config.yaml
num_hidden_layers: 8
norm_place: "pre"
positions: "rope"
rope_fraction: 1.0
qk_norm: false
tie_word_embeddings: true
init: "uniform"
init_std_qkv: 0.0191
optimizer: "adamw"
beta2: 0.99
weight_decay: 0.11
max_grad_norm: 0.5
dataset: "wikipedia_en"
MLP neurons of a small language model. Each row is named by its layer, matrix (down: output weights) and neuron, and shows model dimensions 240-335. Each number is 128 + 32 x the weight over its row's rms, rounded and kept within 0 to 255. Numbers have three digits each. A neuron's up and down rows have the sign that makes its largest values positive.
Before each neuron's rows, "raises" lists the tokens whose logits its output raises most directly, leaving later layers aside.

raises: ").", ".)", " example", "),", ".),"
L5.down81:099113139177091147118176079109188115119151123065161148076090134119090157093175151152120127163103171117140155119188102173117101123098173158111126130145143146079162122123101108111184159118139102144156111053147163133111114102079129132123121148155085133189135111078071116105185134142131105187

raises: "\")", ")\"", "]}", "\"", "')"
L5.down751:157228109152143101121114121109139203154141071134136074130118177076141114124238084129104132124131126123149126126188110156068126110094126179122114154117116082130118121159118140155177142125158185125129111116133130075124146130129116082089148092198128129087123183071132060122090149163131166090

raises: " have", "be", "n", " remain", " not"
L5.down915:103133151104174184177104156108118106118128131097120154085119109129127140151152149155121141104155152202175126140111162136094133113131044118120150111097147058131092132116138139142202119170106102156043107200117093116169114139177125126143178112102074124172152119135117155135176121186094109154

raises: " into", " by", " within", " for", " in"
L5.down625:152139129136144096101106083072088176171106110162164093125183159079069117089149146095136128136095126102115112134149112093094108106112130118078116119141117093088098189107121134127209087123113200156127131147046124121149177064107142166162124110135145054144210168163172113100142089135081081076

raises: "\"", "\")", " ====", "}", "\","
L5.down77:093171101169107146120118117136163182119082121123093096173084120148134176104193155092143113186148166125130149122120122134134128115133074186123122126087133092095214072136132174064168112128170120188166170138100156114130128158139152107120131130130135074132070136117089091166165151091148113145

raises: "tered", "ches", "ers", "ing", "ed"
L5.down149:086092109167190136112097186111089137118095169162121203147134167075125111134130096124096092042135130122138083148092131144119178155134100101110172131110114092140131147086161100174133146188137114166139155108189118183154098123133110114100124127155074172088167131079084083101095159163077114146

raises: "ed", "ive", "ions", "ing", "ors"
L5.down974:110071150082126148149144168136130103145176147115117129142146139142125152049159088085072103108089113138135118141126114088107099118124094140144049167103098123144137149137183171119190201166152118106164050120133159127129102106118164080158174150178124138137127148139120042160128178153065143156

raises: "ue", "inos", "ino", "uel", "nia"
L5.down892:129113137098107174174106187105199090216204072099133074110133156155092103195072172054189142111130110162147142156123072103151170097140120086151113099073134127142113163124118116109083105126167106053110117119088161061153137101127123149165102088154137128164062156111081123130126137143081140150

raises: "\")", ")\"", "\",", "\"", "ger"
L5.down266:127137077132066143189050105141130135188135187183125097169138169138106173136162149139140130111154098093136121194107099119153095128055116071116129175198096098120107123133133105100160145092118181125085106171131125150068162116127099110050092118163172124140133118106163146103107184139141145058

raises: "iance", "ying", "iant", "ies", "ian"
L5.down784:108168103140135192121127077145164078136123168086099055164182118102158122127146110118113120157111110133181096102052116153111231073138115153104112121167057137135160108178111075138108143132087154039149105141156183153160067113101205141187085095142091096141130113134127113088142143141100125082

raises: "o", "os", "ese", "ho", "ome"
L5.down790:125160141092089089086163128112099150176129098081092101086142094062126122135176050105219174148132164142147118171143122155110076109109144104075153121115131088120146144150158127155140153078120178114158148073148126103112128086106105126212131119168171150108106116156069090184172121119054088131

raises: ")", "),", ")\"", "):", ");"
L5.down606:133143100113138129195129114133164164153153169119131175178103161142092125142180124191110173116135119135170121179106095140100149132098136164115153110098112073120102076129142138112077111105130188104095176148182144144050185114137111082115125132153113129100120126074119073142130168137164124065

raises: "uras", "ther", "tr", "ur", "ar"
L5.down646:137106140136130173164127183146098110104140115041152098106150170122053136083129061142117158155138157134130106185149125136100154171151101138126110126107159101092123133127134086168015128115203145090134142096084151168154100082092132114155160132112105105110132110074148169090179123115140106123

raises: "ion", "ory", "ance", "ive", "ions"
L5.down55:153106147061108125150075085116110084110131104066108065117089144149118096103079123087108113079052091115137120147112091114147140106178156167144098132128058143164156148102162186135155124130131100132167127082085098123131084129173159155129082115141079123160134092138075053114115148189103133122

raises: " are", " were", " themselves", " include", " have"
L5.down714:129159101131152161174115156146145095140073127098124091107192089152166101132102205118129149126151124121110164045044170106160136123181093152149153127085076114132160132136171127132183121132160159082162104141131083149157101129121131093125151128113114101135148175095114102150145082151171153132

raises: "ieri", "ity", "ibilities", "ities", "ibility"
L5.down573:075093104116160096101109070122168143130171139100085158191073112162170114145152116107086142111128065114066107138168089122193154141092170103106107146094139186112145123080124188147077080195140133095165135104131110155102055126117123094120091135085168092104127119122112103103109202177118142124

raises: ").", "),", "')", ".)", ");"
L5.down455:141227124125173186123130110140117152153157119087175095140134164146088106130177103155098133128158095118110145110120165109076125079172133154083141123173133108068122109162207163112171163075157124173119104149117180129079164102162105077122087134117128126075155109098159100154086180139162114143